python train.py --num_hidden_layers=9 --vocab_size=25220 --init_std_up=0.0341 --max_grad_norm=1.0 --max_seq_len=512
MLP neurons of a small language model. Each row is named by its layer, matrix (gate and up: input weights) and neuron, and shows model dimensions 176-303. Each number is 128 + 32 x the weight over its row's rms, rounded and kept within 0 to 255. A neuron's up and down rows have the sign that makes its largest values positive.
After each neuron's rows, "fires after" lists the tokens most often just before its 100 highest values on Wikipedia text that the model never trained on. A number after a token or word is its count.

L2.gate144 [109 129 143 134 129  75 141 144 116 112 170 143 143  95  94 188 114 133 164 152 211 186  73 156 113  85 115 151  92  94  80 179 115 154 163 152  89 155 182 113 102 151 164 127 125  96 117 160 143 183 146  68 102 109 121  96 131 108 124 113  85 143 204 109  88  91 147 148 106 158 157 112 109  85 137 107 200  70 128 139 130 126 127  96 137 160 134 126 127 123  94 142 142  73 147 126 115 177  97 150 134 118 185  86 118 178 149  94  75 144 149 150 198 134  75 118 103  74 137 130  83 121 160 127 144  96 115  87]
L2.up144 [100 134 101 112 163  87  99 161 135 141 101 144 106 108 101 115 146  94  81 148 138 135 146 143 150  92 114 116 177 167 110 147 141  77 112  97 151  80 160 133 118 123 114 183  82  54 100 139 133 138 185 146 112 174  94 106 155 144 140 116  90 138 169 163  63 135 150 118 124 136 191 106 162  75 139  69 113 118 119 123  93  67 108 162 185 185  95 168 213 104 110  91 123 125  95  79 145 154 123 150 140 128 154  86  77 124  72 126 109 195 124 129 161 104 184 160 102 120 161 102 191 138 161 108 133  66 100  93]
fires after: ")" 59

L2.gate1774 [166 207 166  63 148  85 114  90 135 135 134 140 107  93  97 106 139  78  84 127 147 202 106  91 147  94 138  74 179 113  95 163 117  92 139 169 127 133  95 137 156 151  92  97 157  99 128 130 111 166 167  96 174 166  91 101 156 158 122  91 131 109 125 129 149 112 160 151  83  69  94 142 148 120 135 116 118  87 106  78 127 120 148  89 147 124 177 125 162 102 122 140 116 184 157  95 160 131 173 107 120 143  78 105 151 192  73 107  73 151 155 167  61  95 155 161 155 139 154 146 129  95 136 204 100 114 178 154]
L2.up1774 [ 58 141  94  87 155 137  90 138 161  99  97 154 132 155 137 122 119 140 172 124  99 123 169 115 101 123 113 135 124 121 119 134 139 112  72 141 144 127 126 112 141 176 172 111 120 100 133 134  89 145 102 101  89 191 174 113 157 109 124 106 135  93 163 154 154 155 182 233 130 115 117  75 106 117 143 170  41 121 190 123 157 101 130 163 168  72 139 133  60 115 162 117 146 116 174 127 199 168 110  77 102 103 131 171 167 141 109 115 148 139 120 150 128 180 149 180 161  99 188 177 123 112 146 176 148 134 107 134]
fires after: "–" 44, " the" 11, " " 10, " −" 5, " +" 4

L2.gate878 [102 145 151  92 142 122 128 126 168 140 128 182 170 150 119 172 118 107 153 104  99  87 144 144 136 109  71 164  98  98 124 133 112 146  94 100  92 112 207 155 138 135 140 113 222 158 146 101 105 157  82  93 147 108 191 165 115 167 152 144 113 132 122 117 160  96 106 145 105 103 120 137 116 199  64 124 119  95 122 113 153 161 100  91  80 139 110 162 159 137 127  78  73 145 129 122  61 148 139 177  98 163  72 142  73  99 124 103 156 167 113 144 160 162 127 156 130 139 152 122 146 174  80 101 105 114 152 162]
L2.up878 [ 77  73 129 115 108 166 149 120 164 152 128 192 137 129 121 117 180 184 116 136 160 166  82 113 132  96  93 134 196 145 152 115 126 105 161 138 118  79 151 148 125 158 185 108 132  37 135 123 116  61 152 134 134  89 162  89 121 192 161 149 109 108 119 112 118 124  81 193  51  80 108 251 170 138 190 141 199 113 168 114 131 134 112 119  96  20 110  99 166 125 188 134 143 152 196 146 139 118 104 168 138 181 180  95 109 102 134 107 136 100 122 198 159 148 189 155 166 125 154  82 140 130 112 101 144  87  74 126]
fires after: " " 50

L2.gate1320 [ 87 116 103 152 183 147 134 112 124 137 212 158 175 126 197 152 141 130 183 113 185  99 148  79 112  90  97 127 147 194 136 193 124 118  35 137 115 109  56 163 101 170 132 162 148 182 122 127 109 106 132 110 104 127 136 151 108 198 172 134 139 172 102 107 149  91 120 147  75 149 152 150 138 141 126 141 159 135 101  75 145 104 149 168 112 137 157  78 111 170 167  71  87 224 156  94 122 111 141  54 139 108 154 181 200 177 106 111 142 116 119 128  33 125 131 133 126 123 130 133 121 130 142 106  94 138 129 181]
L2.up1320 [127 120 103 220  92 120 189 103  90 139 150 151 188 119 175 116  66 136  96  83 112 103 141 110 105 166  78 141 118 117  70 176  59  98  91 151 107 119 143 190 109 150 170 157 111 139  90 101  84 115  92 162 111 132 135 168 155 162  87 165  78 138  98 154 110 121 162 118 113 190 148 117 150 169 141  86  93 127 142 130 153 158  98 144 116 114 136 185 114 156 179 112 114  90  72 119  97 121 149 215  99 100 147 135 166 149  62 118 145 113  74 128 107 140 146 149 100 139 122 153 111 166 153  60 142 123 110 142]
fires after: "," 47, "." 23, " ." 12, "9" 4

L2.gate182 [148 127  95 174 112  88 124 118  77  88 136  97  67 117 208 190 117 122 170 110 189  82 163 144 140 197 189 148 151 182 146  95 140  94 147 135 113 138  93  88 102 192 150 116 167  84 100 121 115  62 181 146 132 149 169 129 105 102 155 107 186 133 143 145 112 119  89  81 127 130 130 155 152 174 148 156 108 114 127 109 144 114 159 116 156 162 135  87 169 154 133 163 114 114  96 114 129 164 164 215 130  97 122  52 145 148 103  92 193  95 117 102 116 147  97 140 152 140  98 112 133 201 103 134 187 114 132 129]
L2.up182 [126 182 130 138 144 104 130 124 126 109 164 105 110 117 160 188 124  82 120 157 147 129  58 158  95 131 106  85 101 130 138 118 126 146 144 117 141 169  61 103 117 154 124 167 173 103 109 113 142 111 121 214 183 159 157 101  98 120  90 157 110 146 102 107 143 124  45  95  80 116 164 166 133  94 125  69 143 171  68  86 162 102 112  82 146 111 152 118 169 120 143 169 105 103 120 164 129 116 116 156 117 136 118 135 138 104 144  60 153 114 136  90  78 114 105 126 122 174 179  98 107 170 150 114 133 157 103 123]
fires after: "." 40, "\n" 13, "-" 7, "," 7

L2.gate172 [ 80 150  75 115 173 143 150 107 174 137 159 146 118  92 134 188 114  79 120 124 141 141 103 129 169  43 151 116 134  92  81  93 123 134 132 157 130  57  93 112 174 117 151 140 143 131 173 175 134 120  68 138 105 156 157 157  49 120 120 159 118  97 141 212  84 121 136 178  78 143 203 148 145 126 122 131 132 123  88 138 107 153 168  54  94 181  69 119 108 163 158  93 164  99 165  98 144  94 140 178 124  61 107 158 111 136 138  99 109 182 118 143 127 136 180  76 123  80 135 116 159 146  91 139 107  84 118 159]
L2.up172 [ 99 141 130 120  78 112 127 127 144 109 137  96 104 123 128 190 189 139 124 115 152 152 126 128 100 129 108 139 116 194  99 146 128 147 141 146 151 146 129  91  72 112 127 139 131  84 159 133 137 105  94  65 133 144 159 119 137 110 130 173 113  99 120 110 171  98 160 114 135 101 132  82 146 121 124 123 172  91 126  93  87 171 135  63 142 109 102 119  89 154 175 138  97 130 196 115 129 139 151 144 179  59 170 115  90 125 120 109 111 150 143 111  81  68 193 165 113 153 139 118  71 127 140  38 144 123 135 225]
fires after: "." 45, ".\n\n" 9, " \"" 5, "," 5

L2.gate1350 [ 81 145 116 135 102 144  94 131 103 119  32 145  80 195 149 103 146 147 151 149 143 161 114  52 127 121 145 185 104 149  69  66 144 142  63  95 112  87  83 136  73 146 168 212 143 139 173  90  67 184 156 176 172  98 137 141 177  93  82 121 161 117 126 193 119 138  93 158 160 104 117 134 120 172 101 139 102 138 154 141 154 103 133 107  67 153 130 152  50 117 102  80 125 104 170 172 147 186 119 121  99 190 142  88 148 127 147  94 133  76 168 111 176 111 193 141 151 180  79  92 138 164 157 137 103 111  99 106]
L2.up1350 [123  86 174  97  98 116 145 158 145 136 115 183 106 172 110 125  96 135 151 106 140 133 112 111 108 147 127 161 150 142 145 132 138 150 182  62 106 106 157 132 115 147 176 162  82 117 165 169  80  77 152 146  82  68 199 176 136  52 171 115 149 137  17 157 133 119  46 115  93 145 152  60  69 138 120 125 132 176  99  85 171 153 148 109 156 130 105 123 119 100  94 109 134 128 109 147 101  75  81 118 111 119 128 109  99 123 193 126 173  46 148 159  83 144 121 130 145  94 133 151 149 124 157  73 130 209  68 113]
fires after: " " 51, "," 4, " −" 4

L2.gate404 [167 102 162 101 155 124 134  83 117  99 167 186 167 120  84 142 136 126  85 100  98 143 108 126 148 119 114  93 122 166 135 174 127  94 145 136 121  86 116 128  75 133 111 172  80  89 139 123 158 146 148  77 195 136 177 114 153  98 134  94 114 151 140  77 174 122 190  61 123 157 162 170  90 155  99 127 154 137 102 191 142 119  76  49 120 136  87  75 111 143 145 105  85 157 160  82 145 127 138 148 156 161 138 112 136 114 132 170 184 105 144 119 137 112 147 107 134  78 186 128 190 107 125  69 149  99 164 143]
L2.up404 [113  90 125 133 170 197 181 127 137  96 103  94 126 162 111 189 140 215 140 142 112 104  89 128 170  97 131 155 117 127 135 139 106  92 102 163 107 110 142 134  71 140  93 166 114 169 139 165 118 117 123 133 153 115 148 119 134 110  97 110  95 171 169 174  99  69  88 146 102 205 144 107  48 119  88 130 118  70  83 102  83 128 141 127 172 144 180 156 131  68 173 148 145 151 141 125 145 137 166 189 189 132  97 182 156 136 136 113 114 154 101 135  98 106 101 161 126 154 140 133 145 138 171 118 108 127 150 100]
fires after: " " 27, " the" 16, "." 9, " The" 7, "," 6

L2.gate2306 [129  93 143 184 169 148 136 131 186 155 129 114 140  86 125 119 140 170  99 134 167 183 132 175 144 143 116  87 116 140  71 128 124 164 127  66 185 138 113 162 116 112 106 102 128 138 121 171  49 122  98 103 153 197 132 198 147 207 139 176 138 190 130 154 109 197  97 142 158 110 147 142 167 188 118 133  96 106  85 126 125 170 108  76 131 195 120 113 128 152 159 125 167 167  90 155 146  90 168 159 135 158 134  74 148 124 118 134 133 166 120 116 110 153 164 228 108 109  98  95 134 134  85 133 178 108 149 140]
L2.up2306 [131 133  81 139  95 170 167  79 186 109  89 115 108 137 107 177 123 132 144 166 129 175 152  99 131  75 136 142  85 184 142 108 140 114  91 111 108 109 169 137 119 123 159 118 120 158 189 173  70 130 110 178 109  69 170 148 174  92 168 124 128 169 111 123 136 145 140 155 133 173 136 112 123 173 120 155 151  88 157 156 156 131 125 130 158 227 131 106  99 115  73  90 111 143 109 129  98 145 155  76 112  71 100 173 217 139 161 139 166 111 136 107 106 132 134  63 170 111 129 105 118 192 123 133 115 126 147 131]
fires after: "." 52, " |\n\n" 10, "==\n" 4

L2.gate1973 [195 159 108 120 165 159 163 114 103 153 166  85 113 146 143 199 186  56 100 107 129  64 134 111 124  40 184  80 141  96 141 134 136 106 127 150 149 146 109 165 128 141 120 168 119 107 171 116 168 110 153 148 153 136 205 119  90 104 120 127 115 153 151 106 109 149 127 122 172  42 156 133 114 120  76 117 123 127  96  90 125 120 119  60 105 105  98  94 105 139 150 144  86 136  99  95 104 172 119 116 130 152 137 172 153 146 133  99  81 189 120 135  65 115 127 147 101 148 139  67 184  90 136 149 126  35 137 157]
L2.up1973 [140 162 129 116 133 142 125  84  95 107 101 123 154 156 122 159 178 113  94 161  90 144 167 142 100 142 153  87  95 202 145 101 202 113 106 107 117 154 130 199  69 118 111 121 161  73 146 166 164 107 106 115  76  82 194 156 153 136  54 118 139 134 111 131  77 139 138 108  95 138 123 116  86 236 124 143 153  86 181 136 155 125 152 163 146 105 118 145 121 121 115 136 145 153 116 139 112  95  93  81 152 122 120 146 119 173 114 148 120 106  79 128 125 180 147 123  67 116  76 157 130 125 114 118 101  51 101 156]
fires after: "." 38, " as" 10, " \"" 9, " The" 5, ".\n\n" 4

L2.gate2047 [148 166 138 195 133 108  98 147 115 106 140 109 151 125 160  98 139 138 189  70 102 148  77 166  98 149 168 150  96 152 160  84 140 133  94 167 151 150 150 146  96 131 106 121 177 240  71 137 131  81 138 148 124  34 160 107  99 101 108 183 162 165 160 131 109 129 134 140 124 160 140 142 127 152 124 123 146 174  86  61 101 130 166  53 186 157 112 130 127 113 138 141  83 107 131 115 118  64 115  98 128 156 131 138 139 136 101 116 134 154  92 151 151 135 123 144  88 110 107 133 170 107 138  85 123  94 157 139]
L2.up2047 [107  96 180  67  42 171  94  97 112 144 121 156 139 129 147 149 118 157 105 125  93 130  91 148  74  44 127  88 109 192 107  29 197 109 120 116 102  87 115 100  97  94 133 107 130 102 100 108 136 110 184 168 154 159  85 140 127 164 138 104 120 143  91 125 150 181 153 176 178 152 152 158 127 104 106 107 116 171  91 153 190  63 165 142 127  76  88 126 140 168 109 141 134  97 146 152  88 100 166 186 124 130 176 189 120  93 150 172 123 142  89 112 126 121 101 147 167 154 135 100 123 151 130 130  62 104  87 130]
fires after: "0" 33, "1" 8, "2" 6, "3" 4, "82" 4, " —" 4

L2.gate679 [147  92 142 143 154 100 154 150 126 104 198  56 121 135 119 133 120 120 170 153 126 139 124  75 116 116 131  54 113 152 115 105 123 159 177 130 132  80 118 101 183 155 108  99 135 125  99 147 106  67 180 116 103 160 162 107  82 163  73 164 145 150 130 157 144 135 118 142  96  71 112 104 177 182 128 113 119 148 136 167 176 110 109 128 156 136 140 109 152 108 158 155  88 182  95 126 172 106 118 164 185 130  74  80  83 181 122 180 111  93 101  82  79 113 121 117 131 170 111 108 147 142 131 165 132 115 140 126]
L2.up679 [173 102  67 151 134 148  87 125 136  86 124  87 115 132  74 150  92 128 132 179 136 152 170 128 112 176 141 115 127 135  98 123 150  68 169 133 156 145  81 148 155  59 128 108 129  84 156  96 105 116 109 174 138 137 157 112  56 119 124 163 149  86 126 130 101 118 163 162 154 123  65 175 119 175 107 144 168 114 157 171  87 105 145 109 146 104 169 130 112 119 159 105 132 128 179  62 141 115 127 122 100 135 130 183 120 134  88 112 156  64 113  91 160  93 146 111 150 160 130  97  93 133  94  70 100 104 190  72]
fires after: "1" 14, "0" 12, "2" 12, "3" 9, "7" 9, "5" 8

L2.gate1343 [117  95 149 137 172  92 133  41 125 124 109  80 146 153 115 164 139 138  92  68 101 139  84 141 125 132 169 128 111  97 240 137 129 132 154 128  52 120 102 122 136 120 118 138 146 162 128 101 103  87 150 166 129 149 162 106  96 167 117 167 115 106 110 144 173  98 106 169 125 118 126 133 161 142 141  75 135 112 175  67 121 142 123 131 126 123 164 131  90 125  69 174 128 216 120 133 141  72 140 120 131 119 164 109 200  66  90 152  85 122 114  72 100 145 119 129  90 121 123  49 125 136 146 104 135 167  94 131]
L2.up1343 [154 130  95 105 170 178 166  78  74 187 164 125  91 198 123 138 137  90 124  88  90 142 128 136 112 150 113 122  89 121  80  68 125 109 135 144 182 151  88  69 123 118 120 117  93 185 159 107 112  94 130 136  92 154 132 144 149 123  85 102 126 114 176  86 133 131 140  85 120 202  88 134  94 170 183 130 137 138 124  96 168 158  94 135 129 133 105 135 113 123 135 156 117  92 116 120 174 138 107 127 144 136 109 135 101 160 161 127 131 126 153 175 122  85 150 131 114 134 130  79 101 147 164 189 142 145 135 117]
fires after: "." 37, ".\n\n" 8, " Rus" 5, "," 4

L2.gate979 [114 112 127 120 158  85 127 143 137 140 149  98 165 105  95 106 173 209 163 132  87  92 105 220  91 123 168 160 118 164 114 104 115 119 122 152 149 169 123  67 168 152 127 152 142 140 148 146 238  76 166 164 176 116 134  81 137 134 154 135 174  84 129  91 120 137 139 133 176 133 101 122 104 104 135 102  92 117 118  93 158 196  85 140 148 115 125 128 110 134 127  95 108 101 129  83  98 106 174 180 126 154 120  94 139  91  93 177 168 130 107 147 113 161 163  98 133  77  90 131 130 160 109 181 149  85 155  69]
L2.up979 [159 133 160 149 145 115 196 120 109 129  66 126 127 147 122 124 138  96 127 144 140 116 139  48  88  68  87  85 158 142 152  98 193  56 134 129 135 139 116 117 176 152 112 145 147 129 106 142  85 206 120  88 142 110 141 169 184 179 138 170 115 113 122 108 114  95 179 131  66  66 185 134 184  94 121  91 118 121  88 129 128 112 105 117 169 111  98 115 175 115  44 115 147 128 102 134 147 124 105 109  66  99 121 162 139 112 125 132  79 127 133 148 108 197  83 135 177 143 146 176 149 124  58 138 133  96  99 137]
fires after: " as" 26, " the" 22, "," 8, " also" 4, " Pe" 4

L2.gate305 [120  87 141 151 108 145 127 188 114 102  81 112 162 148 101 160  74 119 151 153 139 174 112 151 127 118 119 143 100 158 114 176 146 148 172  98 119 209 135 102 144 125  79 122 161 147  99  90 140 119  99 169 116 197 131 141  74 130 111 167 118 164 144 122 135 170  79  71  70  86 114 117  69 104  89 147 103 140 132  94 106 168 113 128 148 110 107 153 123  67 139 117 160 124 143 158 183 194 131 121 139 113 165 146 122 114  83  37 113 134  82 119  81 167 144 123 143  94 127 128 120  93 160 131 202 183  92 167]
L2.up305 [106 132 139  63 107 156 100 160  90 145  15 180 107 112 153  95 111 165 164 169 126 166  26  85 127 114 114 120 109 170 126  92 168 186 110 122 121 103 132 138 175  88 139 127 104  84 171  91 171 104 139 155 132 168  85 119 121 143 116 112 141  93 196  92 179 137 140 118  92  67 141  83  88 113 155 128 128 113 118 134 131  67 124 171 147 131 152 183 161 165 100 165 139 133 126 166  92 117 121 117 106 153 151 145 131 158 160  91 106 179 164  94 132  84 118 133 153  79 140 109  57  91  93 148  89 129 109  94]
fires after: " |" 35, " to" 7, " (" 6, " the" 5, ";" 4, "," 4

L2.gate1497 [126 147 153 175 207 151 109 125 138 118 104 129 182  90 124 120 139 113 151 173 148 192  92  75 141 122 162 167 144 108 146 176 100 155 115 113 137 141 104 134  63 154 186 134  81 160 120 122  93 134 129 136  86 137 179 137 157 117 125 136 114 172  74  99 198  63 178 159 127  94 122 134 142 127 105 147 146 166 140 145 138 100 152 146  78 151 149  91 142  94 130 118 109 150  82  87 123 132 135 118  55 121 123 140 118 132  86 105 163 143 157 191  79 101 148 107 155  95 135 133  94 150  99 142 152 109 115  76]
L2.up1497 [133 136 136 138 158 165 141 125 131 186 117 170 159 121 171 196 150  96 146 124  89 156 154 149 123  85 137 125 104 116  96 150  91 186 125  79 154 141  87 151 105 110 131 130  88 160 194 186 111 108 200 148 167 107 152 176 103 142 122 105 124 192 155 146 234 116 148 174 138 125  99 116 160 142 156 110 179 116 182 125 130 124 154 112 101 107 177 129  98 214  71 153 110 156 110  86 115  75 152  87 146  87 112 137  82  94 116 148 180 172 101 192  50  49 199 111 154 168 155 139 168 131  79 130 151 107 118 153]
fires after: " " 45, "." 11, " (" 8, "," 4

L2.gate2216 [132  92 162  27 167 140 115  66 142 172 127 146 164 152  83 115 112 137  98 141 113  65 169 126  57 144  45 127  96 126  98 130 198 117 125 148 120 172  96 110 149 172 150 170 168 190 145  81 162  91 182 155  69 130 144 105 106 136 110  82 196 184 165  85 100 107 180  96  92 158 139 168 126  95 170 149  69 103 112 137  44 131 187  98 167 109 152 157 156 160 116 192 122 132 154 143  84  67  63 168 143 139 123 157 119 147 150 128 145 160  68  96 146 103 165 103 185 123 101 124 170 116 138 131 119 168 113 111]
L2.up2216 [132  93 128 136 161 152 128  93 149 159 169 113 185 141 130 130  84 127 170  93  53 126 157 121 147 146  73 154 181 111 156 147 135 154 129 137 192  99 136 140 118 156 117 186 112 144  99 131 177  78 166 132 109 145 139 146 119 156 136 149 124 126 106 129 121 115 156 112  69 148 194 123 135 161 169 113 185 149 116 122 149 188 118 161 168 128 111 109 115 171 154 143 108 161 123  91  83 144 104 198  84 190 187 134 104 150 146 124 104 126 174 158 124 133 193 161 148  81 117 139 165 103  95 118 177 133  75 129]
fires after: " in" 36, " the" 14, " In" 7, " of" 7, "0" 5, " during" 4

L2.gate2407 [141 114 121 167 140  96 145  91 116 195 161 146 134 135 105 133 117  84 141 111 133 153 135 144 131 100 138 175 113 153 128 117 141 182  64 130  98 159 116 165  49 179 158 127  52 141 126  78 124 103 150 109 123  95 120 143 101 162 126  82 152  89  38 130 173 130  79  88 129 125 127 120  96 158  93 154 188 140 116 135 132 161 203 136 132 163 126 162 118 130 153 139  94 115 119  84  94 141 125 139 106 172 117 137  75  85 179  97 155 144 119 103  97 126 146 127 127  69 129  99 208 156 152 162 184  81 150 130]
L2.up2407 [136 130 103 154 201 158 154 159 152 175 144 115 103 142 146  91 131  89 113 152 153  78 124 124 186 141 157  77  93  94 166 127 109 133 160 138 115 106  95 139 131 175 151 172 120 181 113 130  98  88 141 106 116 118 119 161 112 141  71 127 143 115  89  97 109 116 148 159 130 169 107 143 121 188  99  98 124 101 118 146 143 151 155 158 106 135 149  99 128  87  80 128  97 183 127 119 140 133 150  99 170 106  72 115 155 161 114 127 105 112 127 111 108  86 175  53 123  88 146 179 145 226 151 132  74 130 148 176]
fires after: " " 62, " (" 9, " $" 8, "." 4

L2.gate633 [122 100 120 163  74  87 190  83 171 142 120 173  90 144 148 128 109  56 108 118 129  74  66 166 171  80  80 126 109 172 111 103 179 109  92 108 129 184 110 109 153 155 140 143 177 182 136 117 163 184 166 176 144 183  95 122 138 162 144 121  97 120 135 118 145 120 112 220 140 126  90  63 169 143 100  74 177 149 119 117 159  70 125  99  91 139 134  69 133 114 133 149 111  96 133 181 102 145 152 196 151 174 121 117 146 135 119 167  86 115 146  69  66 153 172 187  95 108 111 113 105 124 112 216 113 158  91 115]
L2.up633 [120  66 159 129 137 160  77 133 241 134 148 117 113 116 116  94 107 163  96  82 101 209  99 156 111 131  88  91  91 144 111  94 126 126 136 155 139 122 185 121 160 138 165 121 112 114 125  90 162 165  77 119  87 154  97 171 110 120 120  98  89 216 140 160 149 106 138 151 125 121 116 166 128 122 178 102 150 135 136 189 104 120 144 148 184 174 187 172  93 126 144 102 110 196  83 137 150 147 145 126 147  71  89 162 111 111 110 124 124 121  75 219 149 147 137 148 123 142 104  84  89 196  81 130 159 149 105 110]
fires after: "." 45, ":" 7, " Title" 5, " Date" 4

L2.gate1065 [192  81 139 173 115 148 201 132  88 127 164 154 151 149 106 181 129 154 176  48 158 169  90 134 146 131 115 130 161 147  82  68  72 137 138 113 109 101 119 146 105 133 124 134  92 182 109 151 131  90 144 111 139 123 160 133  99 154 137 138 135  86 107 119 156 151 136 123 138 125  77 107 108 172 131 198  99 173 109 104 120 109 133 140 155 113 130 121 109 161 143 174 137 100 173 107 165 187  87 120 171 144  57 153 103  47  92 115 165 112 135 168  94 169  97 150 115 135 176 153  77 143 131 110 151 139 150 113]
L2.up1065 [ 80 121 177 182  99 144 135 183 146 106 129 123  82 140 116  93 124  50  64 129 153  97 183 108 107 129 163 139 183 153 124  97 149 108 129 138 159 101 122 152  76 113 121 167 117 105 115 121  88 136 104 138  91 147 148 132  69 125  75 145 192 142 131 198 210 198 158 122  35 129 190 145  92 167 125 177 172  96 116  98  94 145 142  99 145 127 130  85 105 116 125 174 117 130 120 129 114  89  88  78  92 149 157 144  74 112 143 104 107 170 176 143 152 153 128  80 156  92  74  84  86  77 174 148 145 137  71 140]
fires after: " " 59, "5" 6, "1" 5, "2" 5, "3" 4, "," 4

L2.gate586 [114 113 142 124 145  56 157 132  98 131 116 123 101 114 119 113  75 115 151 186  87 144 116 137 119 146 167 129  89  82 120 141 120 143  57 169  92  95 122 154 146 160 121 135 139 190  69 106 136 146 110 120 111 159 136 138 132 150 131 109 134 131 151 153  97 110 115 115 209  88 158 103 201  89 139 160 109  97 131 124  93 136  86  94 135  88 223 135 128 127 150 147 136 151 116 109 142 165 144 160 110 183 126 121 161 179  96 145 150 124 124 140 141 137 139 102  39 139 175 153 130 110 122 110 107 147 136 131]
L2.up586 [131  97 131  64 115 111 148  72 138 150 143 168  91 119  53  76 139 153 141  70  97 151 163 172 116 119 102 150 104  94 144 121 178 160 145 166 139  69 126  95 107  95 163 119 143 133 186 119 170 127 109 180 114  91 133 153  76 135  49 137 100 131 133 161 173 184 110 129 115 113 131 172 167 107 128 139 134 114  81 121 140 117 147 117 188 156 116 140 177 168 160  53 110 165 130 125 119 101 155 112 108 135 200  99  63  85 172 160 120  76 139 154 158 142  94 158 125 138 134 130 105 164 107 127 190 131 143  90]
fires after: " in" 30, "|" 6, " on" 6, " at" 5, " during" 5, " |" 4

L2.gate1022 [102 116 148 137 131 137 142 155 100  64 157  48 123  63 124  62  69  92  76 195 132  54  98 166 100 105 157 184 112 140 139 169  95 131 118 134  87 122 146 178 158 147 166 168  69 112  77 122  61 101  94 225 112 132 146 155  71 125  79 119  90 152  86 159 114  93 109 116 123  64  91 117 125 153 144  84 109 112 112 132 112 126 137 157 187 124 142 113 125 153 178  99 124  97 150 156 101 143  52  80 120 123 107 105 131 132 131 142  96 111 106 111 102  68 181 120 147 168 113 159 129 131 132 128 119 136  89 103]
L2.up1022 [ 63  96 128 136  63  92 107 136 128 125 130 136 111 164 133  78 126 138 130 151 102 173 159  93  67 134 149 151 115 127 118  85 110 133 126  85 171 123 160  50 162  80 146 147 108 143 110 182  94 154 154 128 136 107 136 141 155  88 118 176 145 124 148 155 201 190 146 209 141 123 135 119  75 114  25 131 103 150 136 108 147 145 124 121  88  37 109 120 122  90 169 204 100  94 151 144 162 131 165 152 108  70 127 145  61 158 104 160  88 115 105  97  98 181 138 152 195 105 147 150 198 108 139  92 118 182  64 137]
fires after: "0" 13, "2" 11, "1" 10, "5" 8, "4" 7, "3" 7

L2.gate1412 [138 167 103 158 118 184 124  90  96 109 143 117 163  98 130 171  93 134 145 110 137 125 154 111  87 175 129 128 123 132 190  93 148  66  79 114 105 163 139 175 123 182 136 168  88 110 116 126  89 122 188 175  99  92 142 136 148 156 157 106 149 157 116 103 156 101 100 103 174 182 147  36 104 125 167  68 119 127  69 120 165 162 158 133 141 170 124 135 126  85 198 105 144 157 103 109  88 107 177 166 144 137 116 155 141 114 151 135 114  97 103 195 181 175 111 181 111  60 140 151 208 132 186  89 156 148 111 117]
L2.up1412 [141 105 100 119 150 140 119 112 138 149 124 118  99 171  90  78  76  67 134 114 119 164 110 125 140 120 111 174 159 149  44 122 180 151 169 177 140 136 167 132 113 119 138 125 146 191 114 172 104 128 187 131 155 133 229 181 142  66 135 115 166 131 136 154 168 111 103 151  86 160 163 144 194 129  83 153  92 120 121 112 170  83 120  91 106 166 173 202  77 198 158 113 112 124 154 103  82  88  90  99 164 122 153 138 152 146 118 109 128 113 124 105 147 145 143  93 212  80  94 114 139 106 155 116 144  74 101 134]
fires after: " of" 27, " as" 15, "," 8, " was" 6, " being" 5

L2.gate1290 [131 154  83 163 107 119 141 133 154  90 209 106 116 146  96 162 118 115 155 103 119 147 144 129 209 163 155 122 160 140 187 117 145 119 104 101 157 166 101 118 134 119 131 138  78 107 132 109 139 108 159 144 105  85 170 142 132 181 137 149  97  92 127 161 112 101 104 164 116  99 190 127 134 161 140  88 133 101  93 138 123 114 141 173 176 110 139 155 149 132 115 127  95 152 125 169 139 166  72 132 124 122 129 116 150 125 176  48 125 119 116  96 131 154 152  86 195 182 184 124 102 132 144 107 181 129  79  94]
L2.up1290 [170 148 128 112  55 106 115 184  96 117 110 162 118 186 115 185 133 120 175 166 111 179 127 149 184 149  97 160 173 112 157 117 134 101 120  92  86 156 114 156 173  88 152 187  69 130 164 122 128 111 115  87  71 111  81  49 171 179 135 124 107 147 122 109 157 127 144 146 125 154 107 126  97 156 147 143 168  86 163 157  94 122 120 123 152 112 111 182 169  78 101 137 236 166  83 108 183 110 126  72  86 141 181  78 121 125 119 132  97 139 150  87 148 143 124 138 122 162 141 151 117 114 195 140 139  98  98  80]
fires after: ")" 63, "1" 5, "," 4

L2.gate1996 [119  83 177  90 147 148  93 119 160  69 130  59 204  99 172 111 178 104 102 146 121 122 120 126 111  62 122 182 128  93 119  96 115  72 164 155 109 170 102  72  71 120  99 123 121 144 150 124 145 129 173 168  86 182  91  36  72 113  91  86 106  72 146 156  99 112  86 154 126 155 162  82 107 146 120 169 117 180 154 106 127 174 133 122 125 142 131 146  86 116  82 126 183 120 130 181  90 126 135 173 121 160  71  97 139 154 136 125 185 167 112 120  78 108 157 175 115 105 116  99  86 149 164 172 123  84 130 170]
L2.up1996 [ 49 115 209  88 116 126 136 129 136 119 140  88 114  92 119 185  78  88 205 155 159  98 135 107 120 138 120 130 148 134 106 108 125 167 125 153  50 104 112 180 102 100 188  95 131 132 132  85 143 154 134 120 132  50 147 167 109  97 149  82 161 132  93 133 124 182  96 162 126 110  91  86  91 164 160 155 145 111 121 137 111  76 151 111 121 121  94 128 188 126 127  84  97  84  71 105 144  60 112  95 118 146 117 115 128  52 137 159 154  46 145 122  68 140 184 136  91 122 144 128 117  97 150 179 106  97 104 107]
fires after: "." 36, "," 24, " ." 11, " the" 6